MLP neurons of a small language model. Each row is named by its layer, matrix (up: input weights; down: output weights) and neuron, and shows model dimensions 64-159. Each number is 128 + 24 x the weight over its row's rms, rounded and kept within 0 to 255. Numbers have three digits each.
After each neuron's rows, "fires on" lists the tokens most often at its 100 highest values on Wikipedia text that the model never trained on. A number after a token or word is its count.

L8.up176:137142143136157125114153136157141118100089159113151124110154116159132114129132110089126114105110117109127145122118160101103146086109150129124128091113157110117131134159095156148101125093151098054132120138109112098149140083129147143119147168146118130130138114095127146135105149143112164137
L8.down176:137114076132162120117088147124125117108115154124113097060098156117153139122095134126132154116128109137128104113129131137143111130105143077118157143099139157129142122102162106113116109156122137081150149097135145106150162130142127129141156195100106104131149153171082154122155087121148175070
fires on: " se" 20, " s" 13, " y" 9, " g" 6, "ou" 5

L17.up116:098120127146209126104110174134118158151158104131131169148129114113138151128118144124145115144132139080164118099159119185146143118134131137146148120094071115117103122106156126144122101091116134148133147079114143122112139102136080147109141109123177128097146113136134134105131119119150131166
L17.down116:143138122112154144163130137123121105144115133107113149107107160132150108130137142156092124109134127112107111126177089130103150143084124137147161119109118150115162130119166156142200175155123110157144200129127121092137068134126128100102158127116139152129139114138082098117139150100138165099
fires on: " of" 37, "0" 11, "=" 9, " on" 6, "\n\n" 5

L13.up566:105130074156168096147100149172136122117150135132118142137119108158114149124121094080147136093152133166137179111080080147126149118095133159094191118102132126124123115139147143109134138101069149177129155156172100095134162121139092114141143117124164112163099148071121146154136134097119136104
L13.down566:131151119106115163095104173118096128106140114124115175158143122150071096133153120166146138098128141129155138112109122111110119089170077116114098118110130120135145172108138121155134132106095173149144164138148121146176151159180154122120092139143101154132146162117117116123103134108103147123
fires on: "." 33, "," 21, " by" 11, " on" 11, "°W" 6, " of" 5

L15.up350:146145125126107064136114119134137155162127158141168117122119113146106130096145106093135154134121141097144157116155116169103177127107121165107086162113106131071105132123146098167114139106117152149133145172135162104166135110156133119098089145126160122108170149105164126128124129128147083133
L15.down350:131151116122151083098106136095129109106157112169080155149118140124089111142155106098149170178133112102132137148167124144143112149134112140131120116128136138127133097082184132108135124109165106143164164128114074146128119128141156148136120133085103156114142135110136098138156170129133134148
fires on: "," 21, " |" 18, " of" 17, " by" 8, "8" 8, ";" 4

L13.up138:183130130120122102118140126127172136114138135117129135118140131146085074116148141173156114106118122088112130114122083144146164103104126106138138132114071159144145150126112112114121132069148103112140135173132093083122098127099138149161098147132138119098127100109151147137056175124137160139
L13.down138:111107144105121121128111132135127115101130128098102149095116115155140133141120115154133126064156096124123123130151052169127104146122102099109147107153112147134136128137085150146133134128123156099110146123125118115114162131115159163166086132085135106109070117153127142152111157164121148124
fires on: " of" 39, " other" 22, " more" 8, " several" 7, " special" 4

L21.up707:086166171164122117131087122124108103123118131136132133146124122116195139140150086089152133134116167164110160106119125126095128096189099145096107096096123122165123103102126078160120171154129126155110116153127117136123149144130164128100115137144163142139141157146081103145146127106101154133
L21.down707:073124125130175116127118108179139130095124139126146154121152108170111094087089123081104124126128125143154141158113113132142098106134122126107105123124135101126133136119144090165141110112107069094149081137134129132166118124136129113143120129166165169142104149117176152141111118109158119141
fires on: " " 71, " Histor" 5, " sch" 4

L4.up173:160091103169122094124142121121132125120138138140118121159111078151120111126116140127147100105130164159089127095115085120152140165092128141124099103098170138104147169125091179162142122106072096122129089120150139127095132129143099136149129187110112161085139155089131163128131141110184132153
L4.down173:168135134105096120127111128117146159124108171142120138113114126139103070098113107141153137129110131129154174143123143096095126124138125122053062108108137102141117172123119118145126122130131148111139096137100143116097144151119125134148148131121132095112159180118126189110153151123139147133
fires on: "8" 30, "est" 19, "ist" 15, "g" 11, "ost" 6, " dep" 4

L21.up563:147139115117112137126138146148137116119125137124149150141158094140092123081129109141136119088132164132103128136129095132148157164148152126086086140131073127142121083155140110124090173133139146122173079133139109127181103150097092139138131129158164139112134134103091123137129142117130130108
L21.down563:166113135139113107126138118149114085109128132138101138114147133188122162103138108127094134142113125158101107116082122115094162136111084087120094126121110127117149088123115072169153093150136106149157148143156167116121127148135132096105154111141157150109097149147131130158179145130066136119
fires on: " \"" 33, " '" 10, " (" 9

L6.up745:104115153113130105108115134156116154151123117149134076128116126168130155165121147073119127163085093126110159167164090149163092135109129153128104064099157144111120121123110136141140122143140146146155167121119132144115168102144089150125141129157111151119151140081143115099133130129101186140
L6.down745:127144121127126160133115105109090123090145109139104171127122104094086147116117130154118131063124165136091136189117159118116123120153122091145164127113106143132107154133158111157118152136143153096177125166118134130116079130160108127120113101115124175083111128116143143187115124131120100105
fires on: " with" 20, " a" 13, " living" 11, " who" 8, " painting" 6, " which" 6

L17.up192:149144120094118148141170116110131128100168163148105118157132155153113135147131129150159091101123127174107129153091102084134156123108174124125134095183098121132124097119143113116083127173120126124184126148124124134165105088136117134125128089143169124153035109108137116129111131106140112144
L17.down192:171082163125125141121070125130126130159146153126107138086170123108092155103167143154141082124114114112151096130132103124130169119115137130143083114170105118161129121125170134143132125144125148135126127131122138168110137146120116155083176138139157078100093129147100091167175158167103127103
fires on: ":" 11, "==" 11, " over" 8, " un" 8, " With" 6, "/" 6

L16.up251:125119117117135141138130164113147143154120139173101118166141137138142120113121112126155151127121154180113162120093113128117117139147122108101160184103133083117142166143126076130121129107174106143115121126133111125128107114168180107114127132135129148125109128148135177127081182126119143168
L16.down251:119136098133121154112152115164142177126116080118166089144117160112092138138145103096112105110130141117105151106133124162128127112153068101138063135142163108134122154159106149179097130093113125160088095155129149130146113139120082086126126132163121151166123107116158162154090149119136123108
fires on: " t" 16, "t" 15, " T" 15, " sold" 5, " ch" 4

L17.up4:134145118076130110095137121122120117113139136111118130112190082108120114067148120150156150127131145127124177156101133151129118140108106149138178106087136130171135162144131136140112112095197126110119162092122153130144092166129126090097112112151143145157089137135110142188133117086143108145
L17.down4:137136079133140146116142074106133129124163127080095122130122111088120133097130156095106109147131152098169090123101144124165122089102128097159174143135091114091082165144137139120106155137129140137144103127119147099106145120142167133083127146166100148149138151134113130102125125166113096112
fires on: " D" 26, " G" 24, "3" 13, "t" 4, " area" 4

L6.up292:142101131096102111063168132157152142111143129151144125119131132098107088125131139123127091101109142133087168077137127157114130104140125150145170163109140138150150135161137091087147134118138104147149130139146137153092151096108150137111090131136128127125150130154099151129068158097173103111
L6.down292:122090154135152147084085129137102117121114075111150153163129130126117120115160116139138112133143161116138110139157149098140153143142144108150108111175102174124107069176112122114130121082157125125119148135094164093124115150130122141149143086132127106073145153171138149163111136152118108113
fires on: " more" 25, "ad" 12, " Mad" 8, " less" 6, "at" 5, "f" 5

L17.up209:117155194116063114108145131128121157152094093175108143125148135147126100119152088135127131178130131121118131101137099116099130186140118109116096119113181110127178130144148118151137125116138123141115088091128124084101142142096097163121090066146127137127131122146138154154132081097125067164
L17.down209:141136193124150111161170124197128130110155099136115140165140120115135128119134100148089125113139135093124170134158105130080123114124137139136155161139139176124163105114114136133152132128106116122129155121104158113094119115142140102108158165111091179132109129124123146132086168117114104097
fires on: " was" 28, " is" 7, " could" 7, " that" 7, " to" 6, " were" 5

L17.up259:139107093120152131121142119103121100121144143132164118180110117128164077163079128138140168118137158117111136130143147104155148076089114116082081159131120115108128120148115131159091170112175133104148133117099140107122126147143134151129126122108132135100121140133122137151138131100169152136
L17.down259:165149129105194139156114162130105103066102131115129132102116148128181062187085170120104155128075107104110120126107132105113130117141124152156112115099154146173116137143163127134105113114148109083125137101103148108155103108181133124154149121103148162126173117124092145123144134144126108131
fires on: " g" 27, " s" 22, " ste" 5, " bre" 4

L13.up122:134097105108109141141101156123106136120163121109119114143152085158153144106084131146112078151140121151128125131119127142126114116169138074095159142099106155157084109136128103123131152097156143103142139137102134144154094135135117138128136173118153079131155172129126111183100123134113144153
L13.down122:163127118151107127109111114131106124123090138158112131151093128134136127116162104139125115114113091148146140118136130114126141163136158120160125126154101139123168154132123136124099132093094114137122131132115121138102134093151126159123154100137100121166119127142147121168144047141151138173
fires on: " of" 52, "\n" 39

L4.up220:137113107111139093127126120100111119132146155157147115130164086127146150153122111108172117142123169150115146162142108107118065127100110140142133128118122109117083141136093139147145101120174107117150149118132088185124123114156127118112116183131123120121135150097060154138128119165119164132
L4.down220:124148122153107081143156144171118112130171147177129122124154116123134121140176126136149173098121114169144153091147117100160132123131149099168140170158127064145124162141126095151146113127168100103120121149140101161133110126091107089138110149101152105103100141106162123153112109087093143146
fires on: "ill" 20, " served" 19, " over" 7, " competed" 7, "il" 6, "un" 5

L5.up330:130145138114145084095119129140073115122110154144128114091158122145104122157161142131123123097118178128091146121119101121134118152095127127127135146126122148115106125195147143156101121140086105083145041122151128157125109114142127158101142125125124109081132183112165162117138124115156138092
L5.down330:152142140104166110172141098114136158121162125120139138125101111113097133167157102102151145104165133113137178112157086140106104173095105134113076119166125130128152126122136123095133105111150116112128132139136135152112116130129126162145097129117139131135152109153165126115126120123099103145
fires on: "ist" 28, "est" 15, "ists" 9, "cl" 8, "ard" 5, " cl" 4

L4.up313:120166144144149139125128154152126158145132166137126052139157168118085141150093169128178162125111152123132131131102099125138112094139136197142095110115113154148148131122170122130089141130110110149117129161144126198098117130160130129112099130128163132124134136120159082155154121101162122125
L4.down313:160112145150082108129180153143143102157104172128134146111091150142157155149148140131105107112173128165161144099084126112153149165108139127168157104153147139100091116130099085113146142106140107101155098078147161162106156084123113122091101105135103123131133149125124107112117103167129145124
fires on: "ic" 17, "al" 15, "ian" 10, "ical" 9, "ern" 7, "ria" 6

L20.up493:154112059145117143121094117101136103096127149136124141121120135124110169073132134132124090126112097127110142177079153105140132183131134109121113133133093149133112143118137121170089106148135116118132102176132135123140151132135133100151082145157143158122127137093109144118148145104122131166
L20.down493:162164134120107088080128114118165127104130127143110196096115140119101169126159119132107156130121100104149106105137116114118139114122117121124142097127149121165140129154135144136135113132131132111107118126149121145143123142109128170148080129115092078107111188144113119173122127163119135133
fires on: " un" 18, "h" 12, " war" 8, " War" 7, " Ministry" 6, ";\n" 4

L20.up339:108142099119141103110093085124117101131149128115140099154097138149152096146118115142155162101097158131147086125137100111158119088150108114139160128097101135115116124144106113144144125141129103148117128141164137129102151160136111180101120094116155143160126148121152143135176121091129129106
L20.down339:130157086159140130132150118106127125099129146137117129094153095128171104158131110124136138113127132105135120140138104125123144080144096083137135169159096097095146096109114140121145182140138090099123130150124091160155114122147148140170116132111141139131135177112143126136085144127172088139
fires on: " " 44, " |" 9, "c" 5, "str" 4

L16.up273:135095116138119085131139101134146089147146137127120157082123114163147124125116120114162147149142111125165138136111100124138112139115151116095123057135090145088137138142132098122139135131151192180143154130127134165143112136172150090128141134132143122173107125140111091155120123108161114174
L16.down273:123124126140134119105193099151116139125124112090110109123121141096119102139131163146116164179165127136120103153079142133113126105111126099134130186076105134136106140146073148122113162138136127110177146080165115088128157130122106115135124166135148158160181098128139158129141095098135128156
fires on: "6" 19, "3" 15, " D" 10, "7" 7, "le" 4, " Sir" 4

L13.up469:110105088126162105151169130145160169115119132118175102135119131138098115112108143109165117117143140187148145090107079122141129147134124155105125167086126103121136097151097098101157114108161121094110077120139112110140130094147149106085104149136116133158139127136099147184116170158139115125
L13.down469:128084090160110103126137124145117086133128111173170132156139112125100132106173160089132140113114115110113146142091071092162139137117108142152155133167133151117145116147111123159147170130117077141109096117088110157079140145090182099124114161102115069117143161118145136179102093134166107112
fires on: ")" 14, " most" 13, " more" 12, " it" 6, " less" 6

L8.up403:128124194133155136151133117123139130094189106179142132163111115145134158083141128128175108183130130143142158115117111161162114159139130140126132122067129077126149162128159139107125120142167109123134118109108158132138136132130137109118132126131151144165197136146149146143119088071099129144
L8.down403:123130156133145140134114103091135132097158136151078141128150148106130118112126161179143150131149136109141178149124130153132131107082109107131120105118125130136107122149131129141105092134116129128152132145155174124154094132140141189134118172141094095084185124133130121133130169105079122122
fires on: "a" 22, "u" 16, "o" 13, "i" 9, "ki" 6

L17.up441:134141139129156110107151112179135126107121091115115123145155130139148147151156082063122114164153166088113114099160143148131156125117118112094143091143130164123094098122106141100107143144108125136117143123129114103126117146141149109140174145164177117145104130146129102147143126143141113121
L17.down441:094116142115151145104137154147152138137118119127137156117125157127154123154116145153136140131151156195125159164129107150122042133103159129128126157073167092131099144138131086172117137126124132138127132153126150125114123163140138083112091144111142154113119097158159151113117124118102132104
fires on: " t" 32, " " 9, " th" 8, " Con" 4, " con" 4, " p" 4

L16.up727:093160136187111150097153130153116157124106141138146134116097144115147137116139111082174136121100101129165134146131092156120176131155125159108157123147104121133120181111127165158165137120161121141152139130122169131135113114137090120106156147098124128099110134164120072139091145131138133131
L16.down727:064115141156112118179107165150126090126146092160142141127145115189146156135113151108092143121127126146161122090114136164150211090119114144112182110174097150144117110102111158140148106147150135170123126086156148158117118148097150126105175105111121147153097123131099090168126103117121110097
fires on: " in" 32, "," 15, " from" 12, " of" 9, " south" 5

L11.up134:105137161149120108077102148127162111117128127156122129122135136116125122135146106099133112129150164122162138087106142152104113169133118144104117160130146145135108114101126159112130123080138107135146145107127112109120138136206145138127097151121186092133124133127157125141132132155136101196
L11.down134:148146113142110124106082115103121108110139155077136121145125124122164116155131080162103156133159113181151097144119123137125154118137078129142085139119112144078116111083159125117111154157140118129133160095106129123136136131149139145141091158102094113147160129131154142116155130157156154154
fires on: "1" 41, "0" 24, " r" 5, "4" 4

L11.up146:134099142137105122122110174143112093103161131129116121159136127171098153138134137149133160142165141085119121145105120147170128174142117080141132147093142108117135158133096119122124129140131126087118106156129111102128144120134114118132144136140125127138169118148116115136114126095153106087
L11.down146:126060102109153109135127123125142107122107121109082109161126128167130141150138115138143087145142182089140125133128120124153099098106122112122137163156073104140148120153155148078125140180078097125125103118155153103181128162172131152136146152112093139158158150156153149144138111151078130127
fires on: "." 89, ")." 11

L13.up536:149147129095156110102125170156102132122173138149137118125140087136136108142124097121130139139159069135108159138107100164140151130091146129141085111122081136142151131145117112126131126146140103110148136117157136129145093160113119153120137091187135125131119147175154106175163109136147136142
L13.down536:159132114128106116163111104145139134129153142108123125096112116170109156114118129144110121132088094136116118095149098135127148152070157120127096167168151127161117114133123128124123113120043164151129173117120154090087106143142110107100152131139131134119061131122101109148137113160079096163
fires on: " (" 89, " \"" 11

L15.up767:179093138108155138159143108136125100150117170134097129073115115143076167103141071150094122106141158116164094093146126116109184129138124169160149129141123124110121183148133135123123095139124120127148137108118140127104079116137090139091139073109141145112121127122158118158111153148105117136
L15.down767:109161132117124100077124146096152147104093128094135127098135144112160120090130151070143098136105112142132096130126119112146150136133142104161104115123136105157126144140159116122143158118131121107098135098082079134122112118132107142121110101157091123157100139129147125102143127140107150119
fires on: "," 64, " to" 10, " /" 10

L21.up306:126106158125139083086110109109138112143137146121100115138122118141097124093138135107163103140115183110138130157154152143098140126133123150128133129073174145137094162164120100160125142139090145152101140111121087108113137127166131124165125127159164128094096160124105089129105124138126134145
L21.down306:113160124103150154110079134160109143092113107122102117140131107165173127107143161100155113126169116137092119148159099125085096130137110111136125087146135117135134133149145087166134155139111130137164125102140108105125162110148117083162142136121106144117143128099182114102147113113101133115
fires on: " M" 28, "m" 20, " the" 7, "ing" 6, " " 4

L21.up412:127151123135107141149155126109072115117115126121088153075165117161122157110117135125129106121139092117147139105114128086154145149088120160137084145172085146119128107157137108139123058156115101155168114144149118143125118107111087132140134109157143127132082125108079129151150127125145137117
L21.down412:165125112142089090165138104101140169142119102175135132096166116131106166074143105129138089124141131157166115113129135105162135166138118136162154100146122111133153110152107131182164123134110156166116127121115128133087119170121128112109142105135152129125058118126117119141113136111111157126
fires on: " un" 42, " \"" 34, " see" 4

L8.up502:128152094165145123123158158124085112131135126129130077106124121137131170119102127130121096055125141123160129118118095143112123143123158154093111110113064097142150120149139112117152150165108131119131125116089110146123132142124092154139102127135152107148164157145152152186124130099148082123
L8.down502:154140095127121114120111084128104120144101151129171152119119102157149169097149095144129124137133105107139094073111175160151105184142106130102112144127103155131109147140109116111104091070126095155119175110088131134135108119166136124125109170155137112118092145141150107186146112142101160137
fires on: "\n" 29, " medalist" 10, "thlete" 5, "an" 4, "ription" 4

L16.up472:178143086120123118114159131148117124124189129142104129163107122138087108114122105105172132154098151114157113116133140156147154082102138183103152098123060109084150131135157143150133176138139093110133143128157106141133138144098130130150122131126132075172122134073108109127162144134120136109
L16.down472:135126136160104099171133142113140108117162163170103132105133141111136156095130097160107150131120152108133141109145136081107085124119141101086088132116150122124151203120119107117096141125063157167154108123112116095104110133151132134114151123123134136127177126183127102184103135145131159142
fires on: " of" 28, " under" 17, " between" 13, " on" 8, " from" 6

L6.up417:141105145161151137128165136142103085158146143102088087175149123148108133111123073126134137090105127130131180129121129163091112159108117158125168145148149142090142129090125123100119161122154132139109127137128178118115168132134165152158113185160105102189123123127154118152123094093151111106
L6.down417:125143059101109165099130176105141166094159137112114119188116103117173131143121112149109143079153157113118167149113152149088122153125120158088134135144104112113150125045145084115136129127128101157178155118100113112135122114147113151118099108138142106132152131113152132165118137132132142151
fires on: ".S" 18, "5" 8, "7" 8, "8" 7, " area" 6, "ans" 5

L20.up132:110122138137174130148115120100120157136138165156123115125143101172088103133124122117118112108114141140149124142109107122105143095112138136164127132108110100116152154125141108111119150139108101144133152148136173102107077092125115157126162115131128146152139179113152160106087130166158161154
L20.down132:160161146123129125110157121159130150133096134118167113142165148125141089146129142120115133153148096144136137103113099151142152134107112090154141112095096119106125138192120093094130162100120139144114137122117124106123173125105066152154122151098124119106088120144150125092154128130130109105
fires on: "." 23, " of" 13, " and" 7, " in" 7, "9" 7

L21.up271:148081156110136098116108122144109127130132170172149119134175115160145109140085116155126157150108173157104166109167109157149133128114088127152119120088110110121103172122116153149118098129141122129105147158116128072133135112138133104109106141113135178113187145096152124116111151130134156135
L21.down271:095174152119122119143121165134140139133128095067125111163120163120132124112133151126136108151128113146147127145085105093130147147151127129090171150126119143123148151128144110115086139127117107103102163072120143121140130107080103125097142135096102147153111114114103129143128151114132119121
fires on: " of" 17, " in" 12, " were" 10, " an" 7, " for" 6, " from" 5

L11.up78:090144128135138159145126113133113114152127158140113113117156130132152114123108135169146178108111208144177131126130145139102207102162078140131136154124116132118142099133110151094113116144147063111101085120146107109171135113138111137129140148108130121108114133096167161155125112112108117120
L11.down78:132100154080145148122135126138126107122133115112135125135169127147163097106089163096092141111065117139167133163163166114116151134120150126152131149119109076103156142134146130131118150095099138122117150128081111114146113112139125121096155112124096134176147101129141101086168119118106141162
fires on: ":" 36, "," 13, "'," 11, " =" 9, " #" 5

L6.up52:144086116141108092137156199106113118126148105141112154118072133114126178161128106082139131163111170107126173120133112141138134124149129102136106169112148135130156123105108148123118142122064145123131103125127102125168171122131128139106171149108176127162190173161088121110118101126132130104
L6.down52:128095149123147179129082093121170139114154086099136079123122105174130118139134108100107096126163129132168140116090137103133113144149171130110080143126121133133105094135115097126130082126119145158125130127125119147122159164160133142109153138099120132103138140152136137139141142114126137109
fires on: "." 28, "on" 14, " part" 12, "ent" 8

L17.up641:145121137148189109144138135161110126106171138151120169159131126118149138145079058125149118115136148122149173093164118152119178092099123130137157085101078096112113145108125114110128161123114125132086121157172149126086136156120077138085160125103160135128129158139135092135154147122116131124
L17.down641:133156134148171125146144133152104126121117112117125125142150113112147092117155156142103069095153141124144132078139124144157169097125113095181170096146154107137109159122180092106128152109123163162097144117102127131154098110155081100110139123081124146117157121174148094106157156120095159130
fires on: " in" 60, " of" 20, " from" 10, " on" 7

L15.up279:137141154144118146092139087146106128120125128155147101130120165085120143129122110127115110143089129153165128183121093095134154121108127115090125131101131134145168136152123175129143122080161126169159152100172120142124142129120138141123150150118174109132099119165110118090119098131143123124
L15.down279:088124138156106210153139117128133117134145088142128083111139140126151124129076146126151089125140125114144138154089148174120108118107118141141134106142087105107102112177134137145136103134154100120114128135139124126128101124132096123115140123106186162129128108190134129135115125133130138108
fires on: "," 28, " of" 19, " New" 10, "u" 8, "\n\n" 4, " other" 4

L11.up644:145094150136118135139121139103120125160152138127095096142127112130115108186078139101117161127108142148156121112126150120104156154079116114185148176116128118134104111159079138145127110137164101121141129155109138134133136110139107099155117133109152125097140137100065113135092120137151087135
L11.down644:123143089141124133153141115093144114172155173109090085113153138112121130134139150159132103135154180125143110134134130132199153150092129116130102151146116112176131145133104107130093105127089148121140158147182116133124125169124129132150086124131126112095076100123132128157105138069104140136
fires on: " (" 21, "it" 7, " Un" 6, " over" 6, "ow" 5, "un" 5

L11.up658:116135125134146107142174109140111165136119102108129150129122139157112066141155163115088126117128147139129177141139122157146146105095153130128120093085140161179119115105106138113110094102114153113124140153129144104145115074116108158143122102136171116105117130114153140147106127147122153087
L11.down658:146101070093142112116093123120143160095130112146135175126122123107103099122131145167073147149123171106075153153109122120106102170124132110135108128080141110153157114114133123129143121100141076130135133117186119147091126142141152168168115178104132099129099131147103152114132150141124118122
fires on: " several" 20, " of" 18, "z" 10, " many" 7, " are" 5

L4.up42:135165135128119143129117136137157138127140140119176156129155136142070128139155113137119140113144170179128116155081086142121124127128131125120187120122135144150140151103108111140079146117169139157153132108120105177126108107125125088116153114133110110118161077156144168159153138127055101136
L4.down42:122135114096089130183125119127110161159152154112111118114125105087126147141108110119156054131126115116088123120144115113090152122170113124099102147130094112105089125141140086151136163121158121096111178145135117122136131132131115155126139071167092108134107163106119107126088129141142135151
fires on: " of" 18, " –" 10, "\n" 8, "\n\n" 7, "ar" 7, " M" 6

L13.up300:128146158139141114124111155157075157150129148104133101150107113127080116125158125132130140125115144092129149127159112178098147137107099153121071111140097146052155103134170158105119169140098146178155140136138126123128132117130135122152150132106147091124117145095124157119105137113110148145
L13.down300:169116172150114118098129108131109095106121149131068166166144127098090128130123121142112147082168126131138130152129139117137077156149132149156103110126109085122167149186102123158129142119123156130184123139137150135125106128081137144132136133135146149114143113127111124143117131135097140131
fires on: " of" 47, "," 8, " a" 5

L5.up596:122126138135151145120124140133101125163132153137137090128106117117160122138104124146141057098127114140119108107131143105131171129134138133135160142144129133086147103131134118122112146156128104132122114150090131156090127127141164187093167102152146122104120169111092149078153085107104140147
L5.down596:132110116104186134101151134106148118156101153080118149135154156098115121183144113093138121142158108138100086102112132131137138109130128128121160072132131120104102139136075094132128142157170150146145102146099087144101133085120170168125117156137127136137100167128128091135092119136131126161
fires on: " ref" 21, " war" 15, "um" 13, "ab" 13, " ab" 11, " eventually" 7

L16.up510:147104118067139118148155137086099126121116174138097133093140148138122137156137137120123080117178149119137140135138117126108155121133136150125109153116132106153134150108129155154167157186103112050152135143092124148127065058146144087142170053142154133121113112145134150115074107162116124140
L16.down510:090157147152106134078111166160154130141094145118207120128121096100130126132148083099128138105122115129141124089140115142136135123101117122124106156144142166157179116143158143096154138162135098130116091134158142113133082116212102130148112119101130122155134113129132085148100121101196115106
fires on: "," 36, " and" 23, "\n" 9, "." 9

L8.up69:162111114153120106137159115101120158145160167131114117132126107148088148146116138123127148115111139140131206114108080161146105125156137196117148111093115115115140109121108172133141117127115097125122103137139162153115119100133137136072118135146166156103131104120143107151140150117088119123
L8.down69:189132077104123146160141129126143138130115118076102145170127139120140110087170147145121118163129096123112147141111110093116134114116120141143112179106161159128121111097141076120119144130121143106174112145136126129155194102132165117110113084135140119105136117112143142144135141165085145104
fires on: "'s" 17, "ian" 15, "ic" 9, "ing" 7, "ish" 7, "'" 7

L3.up584:128094153121087193161149134135163122106121182151111155145135144122139158127094071122161145140112096126174146135141131149159086164136122151126163131112155142117146155154189098129096079111142114158160117138119169114114146197134103113082160116142125144164139110154109136088157125122095123106
L3.down584:168100140115167109126140094100134109108149172144117118133136131104135101143132116090119123144138152132117121114110152161101149115123120190104118157123135122095109135144147168076125109110100111138133147163131111111119122117119147143152135171162176156124160110135109135146143104122111130145
fires on: "ing" 23, "ad" 7, "o" 7, "a" 6, "an" 5, "in" 5

L6.up489:110088152185133130113124126123086149094098115148095087134140151135169092100127141106088112125148131119152102139120110107148155103158178081181125133157110117112133166140144145124115151085141119174108148067150105118132119114198093117098094118072124086110129154106112134099147121134146112144
L6.down489:127119152119156173095136173111088080174125153118114142134162162132118141170108116108110120096163134146111103112148137121106106135100155134122139111143141110103132144135143091096072087125169164149109144096093076112121145112130153148116167139131097110127110104152120156121145119127116095117
fires on: "t" 22, " act" 18, " j" 14, " hold" 6, "ung" 6

L4.up309:137151115193122129092103148103122141156149109108162117108085096143125126161144120109083105128155120141110118085165142139134161123121121144130118145154148153126118121139140140149121107161142120125148115146105125057140126132154118124122108161098121144140094185109111134168117122137159103134
L4.down309:126164122122170148055116161150105118182107149125117104133145121112146137140154132094147093136120100142099105086170110155158110135150141155092112131185141121121151105128114142133141106163185104115148150103118139155139190141147136157144102079130114112118118115094093192138123124151103112120
fires on: " born" 20, "ot" 15, "is" 7, "t" 6, "k" 5, "orn" 4

L20.up652:118138152104141128103126141158151119129177093114088101149113152124140122134138103181113093074170124152144137132173113142110106081125128125155101095098120122119098136114145081121103133127161107130141144151123181108135143141136099113148154136103154120094151108141145158159127081104137099150
L20.down652:128120148120117130126096114096121143135128119152157087136092124132131082171164114145135147093191119129169153089138140107105167097145138112138111129132126077142130176154125136100092170143134146090155135119100126121144107132147127126153091154168127138084116149121121109122147108143153170125
fires on: "." 29, " after" 8, "2" 8, " B" 7, " began" 6

L8.up137:133119075111096124109164113109161142107112112119116102155114118118132106151154166148131103173107140094088115109127141118108120137114116105185140164126108164109153182138100163091122133135127125147131147120123118151130133162109105145131136099127137128113105104122108071129106114072122150124
L8.down137:152119102146122117137141160108088122159164111149158105127132111108124167131110084065147132082149127130166147116139179121099120094078138117107173150092133106118143119097100120138148103133116165093126132147093113139111145146133124142156177080140159166123134125163130119105148089132154156146
fires on: "on" 23, "e" 9, "ard" 9, "ley" 6, "if" 5

L16.up91:137127137075099114136121150124163139132163095116136112103141129133095112134149147107130114184151096153138106167095135106099104145137171149077126113109152123088112090123103123118109156141070145091105141148125128127121153104138145109081104124156144125164082186116151184120082104144142108087
L16.down91:175094137108123146121125142141109094139130136080099136121104123124092135106141101123109161127120148135168090150147128113144124124133144106115120128151069119138125068182152168119157162172072107133152112131105073102144127135165088107143176163130108081158116144158137137105118120159109143180
fires on: " and" 34, "\n" 17, "." 11, ")\n" 4, "==\n" 4

L3.up374:119119159139158137122181115127177125112166122129142079143141126130126126147110106108118106113122127115118125171106105145155098115107157086130132112103143129115125059145079138100085132151103117129134110114169174137127127119128134079170115105132145082156158132123104125149131136179080171067
L3.down374:117144096193110143103088123113105167145134145125128124104176140129140143121120154104119154147120068149157159131149139164123090121138135148110143142141131159159131135087138096121153089129103146167127100160153142098160116165109134139104111104100116095120115096137202093118146134127121158140
fires on: "a" 16, "s" 14, " But" 8, "ol" 7, "us" 6

L21.up268:147135118101140117120123124103150117120098149119159115119142143092115118131117132131112139138126124113148127089171133161102142100146118124172124116089096139147151150127163138118104130092141147160120199143068060126098140134156085104154132089103122176101136101110149091137126129101143112154
L21.down268:109109157131089163128110132099124135142071123110141095077086096152148119113131111115092105104146137150195129125121104137207152100109144137120134120137116103128148096176141167087159102108107122120103132137134102155103117114084105137070125144177140162138078125115118145103136166119126157120
fires on: " on" 50, " to" 6, " during" 5, "el" 4, "," 4, " for" 4

L13.up83:118137121140076140123141151134124104139105083127162153099144116114119148105121122152140126109119145092142117087091111102124127145171107150149119137156125169100120134137112158097138124127114086139144154103100099122144126143126107138109130176153158146138108119134135134102125164141160121138
L13.down83:120120125115076082128109173137145153088150148086106127119116115153150124091122106150111173126132116138136123155101123161168075109188140130139048128118119101141143149132138104100107164129090112106125117129086097143153127129138116122165150103106113135162079179139169129125116123156133126123
fires on: "," 22, "1" 18, "\n" 14, "2" 6, "b" 5, "0" 4